python train.py --hidden_size=320 --num_attention_heads=10 --intermediate_size=1600 --norm_place="pre" --init_std_up=0.0203 --batch_tokens=32768 --max_seq_len=512 --train_tokens=319600000 --max_steps=9754
MLP neurons of a small language model. Each row is named by its layer, matrix (up: input weights; down: output weights) and neuron, and shows model dimensions 32-287. Each number is 128 + 32 x the weight over its row's rms, rounded and kept within 0 to 255. Numbers have three digits each.
After each neuron's rows, "fires after" lists the tokens most often just before its 100 highest values on Wikipedia text that the model never trained on.

L8.up1434:105054164078091099139150120176107171135177126169122214127159140104159131093148113077144158150099159129130117091152112126118139136191108194138110099132174094178110113135121080135114107097150118148114194134132139152112071108094107136151190149123111176133151077114133108116085088217146140116103112181175116093192204103172166117094096141115109138132161123104128066134119154157105175119171101173134109125126197108166083157154090115131142117120098124167087103152107150111093101182166099106126135118119127098107134136150135090105099133142112104085127170084149128104159150100082095059105022131121105167193114141156115105114128132095098221179088109168131168139079146095126168152101108094166128161082096133152083093224142110111138080146164041181106109169129140084213136116151087
L8.down1434:119138157171164093071136095134122141139112150112180162138147130118125175110096119173126135132033123081089086078128127168114149150150209117167067101115153168116129181075118125135150108073140159082141116164060152112097144134095127104067117209077113163087115094118093213202099094157134100099226104089137118133171088096125180129153105121132093131158181145084148124160128180140123104129132101149153139138171122121162150119094169126101158122119096058178125114119164055096091182148105055139126145100195147133180139184153187147080132134104131143081124132121160176111124113125226070107167167107100124095103136071142146078149160150128086107141155071146105155097152157086167146146152174129100161162139113138089099180116108173122142113109134176064104070110095121139157128076168090
fires after: " ", "|", " a", " ("

L8.up1255:112144069124107132119156110065163114045169115104168086186169073123138103130168109151122128156128128118128110111183119134180153178096067135096068161058181147134122152126145169074224105146123147096109090122116116169083129146148128126137113096178114131106110113134165153113090152167165133099110112140139171078182138139088148160131094136072132106064181136123099101060119123116133118169135121134156145100137061164177114125177132126085146154134146139103153119138094085135128121124194137112159114154168085200090106155122201204163135144067115127080194074171156112106107134151096124106129137106056133079142147198079133150111100077139146120162120196169119118119074192102126116136169129143147108106133072128105135107074127111139070141130157146130125113117161153126108115097160059
L8.down1255:071113100128085129143170128127112079164146144076131101126168126147137093134065118169190105134054156167136123085111140114179129167142153114115118126126175050114117174149182105125108125121106160128075106109157157137226125109183154140103117194135120098133143093101153111052085132040101156177110081156132126119157137113116135115114132170109108147205124098129143150170122147121135120161174174129206148102150120128124132123130096121118136123129110134137080142103153113109121154139126117120117122031074081137111144069124060129125123180133144117125126074120171158216097193112141126193162158067164086163108115091128059123137089149162137140135159157103123169100145121114112153111110145134173147125126180096117104074130073131091092131184091092100096138125155070106107127184123133
fires after: " (", " ", "\n"

L2.up1139:045127167118151097156144155149153078141059163095155124106194132180057111135106078111124151108148108117101164129082154137111099111131152109192080130144181151183106166111144148111134128137095158115138103115157119049123140135113152086098071093121100099160119216078076179109126073179110084127160155077151173142084140152117066124167072143067133157129107122090127111092170148129186137101155146131125129086122061165098129106145140078079146159136111110147195107171129138119131120148095080073189130121068139107120150138151152107113137119068135159153115171161152174112178102185150120059118151179128081096124096152109145169109126090164104131184122171132120116084113167105136131099075160101141134131141173128151085112106124116135168136189100075118132112181129118151131106151123085
L2.down1139:106132149162144143140141184125160101117135150151138162155099144120139132127129139153127122168146124062119095092197148069172151146141132125122089093099170139152066129143160107166071187072160118167141135066091096166136082094128133187083159118127137170122156073160048093169072169128102092059112138103133111093092138100132164209142139128098112172130136117145110082060113151135128117133136107192125102141188118158112123104192127117061146161092157191109121084124210135106087185138146194182134084178131166069117122100123104136115123171150142128103136096089177170121098099107083062094102112101157160126116111130149102088144203115123095167056170110141120126151129120104131132128135168122100118163095114130139171161149076220103122092098181125123077169124107073086143131094148126
fires after: " ", "|", " |", "\n"

L8.up373:077154119105109115132126069123081049082169091129063169170132205137151085167144088082090151114167205131114114130143117131199122134084130102156109141110139081154120115150112085097108088120083169146069143124154151124099144143128120173128137158123094084099127143121133147130096170113125177181175154116179110145091147136152161149180085084169131146157130110124164076113098110064067142073079110170180134116090185153076108114118124075134151132102089155166178117068107069121161150166119119111112045084161112118125094131136129138173143092126120153139158183144175096113093118191081131163104115099161060157126149158104075093093169145144145193107110136134163117146148106113120206117114104159176152129145086125175113156181144112199132139103162138147132116156163119142153125102150090
L8.down373:081145124183192123086083137159188105126137139125207116109136124161116134115137140190127178139081086179151150144122099065135113112125172159146127152115150082122134137109058068131157087132128095154144106110169156155147107096152136156160148160146147126093148094080080125129156132147143157119100029124142079164165123154132108133148202134079104139184136138160166153171069122095140135151083131127108118141153065108177118169115161171106206073177085087158111122198036147161141139093112161102118119171180152134166125135181147093105163169106105098092116133128153157083147186142114171108110148099133100118160151147079158132095142098137146186115175094162125166137138071104114161120146068139101120161157120092119102095100138165162142144128123159171162144025098104126117152087110187
fires after: "|", "1", " ", "3", "2", "el"

L10.up686:185112123129095141135172143091145172104071100163138192162129093190163177119071120121099155132073065123130125192152149156118067113132107130146146116102119136215101106141106136091163130080066140138183123130138143117164175165088116141179121106139104175100142159145115142120065072126135140108152119083119147054076222143183174093153050083102116105060140137063117139148146102215122141182131060106109123186122148179117131104126168107149130198116103118117116138139132157113131121170106168124116158132116130144107126158153155153175134170110080180097080137120149150164114109131174135081100069196179160122091110106120128111119149101093152140125135037159096159132113139094137148136131147132070112167057117080126140105080167156092104045134134126122140087113127109119136098096088066
L10.down686:115125177144119105147130135140191131083147141107159125123144125154090104098143164116185092134161147156136070089074094098121147157123110104094159155142140156104145110105140099058099147153178122111108144146153164147161114104144137180103110176115043113165087099076157100110105109147145164142110142087154055151134052095098190176114167173094162126158098103198156112144161144148106156114156090123119155160083111076132113105140138102158104138163116155156141099131122170156131160125100091189176088089117124157139105115130111095141195113126193112065131072156103113144125142127130108152153145089133118169072134090192106120112103138087111100131181120125092143110152146121044113126087136127173175066164144128099163078148161142154059127241182156144129131108086082096119135117116148
fires after: " ", " |"

L5.up694:074095138139156089128126189121127107143138132130102175145162143138081103154179146133114201135128095119114132103104119151104127077125122085155063094086171142175121108175102125147167114166121121100162170082126091146103115080087142083137101131091180177121096124112135085106129148133140158120158139150153138114142153171086147121139117160084129178174167129133164079188117159141111073146091135091139088162170145130123165132063053134171122174151119074059108094142133133167178123112189209118156095106146062173104133100100118120147175117117057173155150140114077130092104123130090040128168184167152168111063175153086170075132130107130163155170099137104114130113088149120089130126143114186118082117116129106142125146104155080146146166114093116124179194157175120113156102093082121
L5.down694:151203135120096132163101073120111128121131134089100079108164143151129099099140103198109155131049161082131148125134104065066126156157127088063133108112105085117128151107167102098110102167139144094107113130167146132098121131139096143144135113188103086073184114152101093120136121129185192103111126077160097116120098144085177138105165074187142077143153186121143207163114119105194082084161138189175114159111138129149122099134160152095151150125129144134089140095121108125123108074117122200178138103148152114111108169081139143177067107112152131117058131154199112069161104201151182114145167112167127104166173082157103092101158106163166135109140094143172185117140132125175175114108166070115161156152090127110084119160071108133138120151115130177117152112103175110086128112219141
fires after: "1", " ", "2", "0", "5", "4"

L5.up771:153068053153136183153129161106110158100198067121179131152095164131157072166139115155129162125161153142088109106103162125110099122148112174098107136142168123095102123177106126152070160132043118119094148131124079116071154193107132183104155144138143156108091104166157093129142083109125160076190132133097105133149157135103095136124093121124224131082103118154162111113124128052120187176124151138156173133145145142106174126087122126182153128135122157138120102120139132100095101122090078151161158106077127101101046112181189093089094179124140080095142152117135053138143091106089095205138142122139162104137136112163141131183128140120118084146127123095102102125064179090107111196131122109136119141127137091144150130111144116161140147130135070126131089185182114089184111146160108
L5.down771:119094167125169095097113175179187134148150120102135090161139059178137126121129106124188198162117119161111149157123152106176131130126097095114125119066128179176130143114141149089128160113184128111132095112096130224094058102136137104099159205130104106036090141101116121168068060126191135133156076118124165108173115099102119154134133066099105072185138129113124166112149115146161112094156084127085133168141156177150148146113140128088142054080117080121205118155084113030129141124118130142112196163117136135104126169115055128119082115141109104144127140210190128108162158140129146156067125092119107108143125149155121114184101180145092135154130123195119116107142160162148186095114119160118068174079080125110177127122120076088188099097096084122126143091152135131121126146138161
fires after: " ", "1", "3", " |", "2", "\n"

L10.up208:146130097110151120185134078190074214088155136105162095108161105133161100157136132147146174141158164109112190121121144132145146177108119082139128150126185164169101161135104103124104107100114169162118115142080164093072114194132134132113130110140085139070148110149089065114079100121081151139131197165070155159145113139165137184011135099076190154076156128067151091137080095106103129092137093151140161125173131126124155232106040160118138160160153142070093192129090131142145070155124093119155091069172100122131144097113127135140151093133149127103187147127156141095147118119093098150156140116091149138185117129129080177117122101106097125146154117128113120175077126097135089096106176122122130120105073180163130091123183103144101114136113181168085099147141083195097149115124079
L10.down208:116093089132178178131165158181153137114127081119125147068142197147066115102076100131100137133115147182150144147160132099079109081147120146130131133092157140154079071170090106202104129096138113130073164165166148104137139141166122196138116106135177134143118127121159134168151070154185153143114143084083163100145158134145086157139172080175108152166083172110134128162150104137099086092160104115118135061128149139172174058116146110129208118120153048100089112129145109144144093138128124122100142143098156189137169119132111119144128125150128142178089179139146143067121162082180157157126114109117108156089162146091124091029114147108091144115132141128058100138147116132152164141192147084123179203154107152135155124134135179099159085089129130137069115074156080128126163062152077
fires after: " (", " ", " the", ",", " Co"

L5.up1057:160099163078101110131121113092134134159146160160165142144166141106178077160123142178128092112143169134151153174099176103102070126199073112164117079188107126126115165125121065168138116089105150182128109183165132070123157108107137094151159173121112144193103075150135148148092069102088107195127166155055166097150159181066097101172095166146118200115117152144138134142109145058143127151118147141111086102174111159138149122150132143092193158143138165143130075130104167129151146163107167093037131129149210122150122124108117125090101150074118154108062167128194116113084121149090052128167143106164098185053118153137148124102119042090123122152125092139161115100103150102109155127140083147148168129154112111099062096099136093125128111210136171130120154166098142072077082168082115
L5.down1057:143178141213144122104098187071133148073121102138139110137143136158152121130123110082156142125064059108106066083157090116134109052143134153100081099089142125170125146139165121113140128131128122118133192077121141154114066104153154089151127051093118119102142141137080138223175181147155114094158091109144116101106187174138147154101194119182120160174097138062096149149157097189167110156143131182128138177126165117072097167151148152108107100108190087166115130070136136156100077112148083104148149211133147150095109115195103149157125117118151128137131153171097099083153097133182099130042146132114090139138117135180084169163108101138134072091160102158141115136164150113168166115146110139164155113128110119118077177159120098147118116090145168115170151070093123135125118171172134
fires after: " ", "0", "\n", "–"

L10.up1292:129143081128139141172062185122105096097189193159171096127104064119112188125134104121089132179145160078088168155104119110117125094111116154124122118119160121114103108133110079111142144143071116186200071064132186095169116076103149112149148096104092141164211159179123107117067103142091082097169091143137132131078126137132134112164177134141146165180169047130133143100088182143142100158146155136119133133190086144122119122100153100140142160070094146161129125145112138124136133073125117167102131125122141144126125177145117118137095156113094053138093127161100114107085170130109119080185114099117113118124125107158101159149115135153119134128134125154096058104181189093184190095124132166068146129197090132094118195131083182169142127114193132180110131123172163108208133124102149
L10.down1292:124099142166161127077143133067060086093165052148081155088069152161133086102124092095160150181104191215147127094169085134193191090109090050149150142151105178083132159109146085088116164116109183139136145156165173136138084127152141108148106091084169098091097113096125174095181095145060095173163121131105116100110079140129142108101155114184097173105106135088164189124082176137113112117174120176074075176121138167178135160140135095136185119142124098153176133129142141112104125128128156137154145173107156146156124183114088117148095129142084093145040173114116138122123145115174127113120135145122143125149108098143189131136113084145082082091203165152122150087102093130149105070067099122165137126186112130145095137117098097136069157100101175073125104135192129118165098121168114
fires after: " ", "–", " |"

L5.up442:081116139129129104176048124140102160120116122151153165083179118151174148098158177135098086099129138053164129178165116136196151115142061094152180129127067142125136078097133101191115088163071125146140092091092151142150181095156148132102124032180061105174083112113124135068175110105086131151132103137082142156116163067158083142122131107116089153154114163162118163121117079119087160158044118131147090153161109131157180121129123108145136216148129139073121154164119104120098076146114137144122127125140117105172147107141103159101156152146097160162098097119172107156107154172149121138105137153139090200139149130081130107087130102071134133120168138115056148127163115081120122127136154036121123114138142227100096110121097156160125110117133167147132110102049154122152072193069106
L5.down442:143159076117098114077063161111125121157128116108117106128109119140147087093086058106161109141080142147143153086115110046140201135107147189134081143114108119165159072088136133128183140171177175107135136187144135163200158133150131098131154137131138101110132172130167156107120127102143151102160120098131102150121113085107088097152131116172157112130124165078107133128147128139118119071182157092123172089171153100153126105155085153110081123116149047162090156152103125144170145103124088085141057086129144157121140148098103064135115105146093110114148090144126178135140127133121146130161110183147196094109116120164066139081167093108147132177116055156179135078136108160151153126107158135144176143173122151180096147160165092122094133110164131118157137093115079099074100080083182
fires after: " the", "\n", " r", " "

L5.up803:149125130127110139166074168142100117092122114148141150179152163123079143135169163089104123065118136121069098122091158092167198026174111110095115118118134069196107176083131166166180079110108093162105182126107067115103106135159099128104125142149138153172130124139123119140113157156091132096154081095081181114123115097135189164090122133104138170098114153155133087096071150144164103094144159150104063075108170092121090144122134154161146092150162147122084194124160138022125142123141095122143110122099112151054139137205151148115137094161110058160149166131118134119186129142108117151055089076142135133145154146119109194108075108109151162150128156152182187138146179080076147104128144117138110117123173142132130155108129049085100119117100115140069141106225169079139148152194098
L5.down803:108133106121186034088192178081089152134092108151129079115180122172198096145160087133188158176145144170147166160178096167123145158113126097189114132129110098096163124140167078099114180082136154127104134154223140165119126176122146137153122093117133151105089119146160120190153078104164134141149106119159171183092149148145084136134191135126104143127146116186142123128122115155083135067120143108137119164144115136097207120126129112081139130119149095158114113109121082169104158155111106128138132117078139173213103097110110074115130118152075115120155111047199125074057105092191146108078104103102111125117142125188134150129164161130124162085145122108089143115093132087123056105127096160102165077116088143112068161066170134123142131123141106116106157181126119148102081126169184
fires after: " ", "1", ".", " (", " |", " in"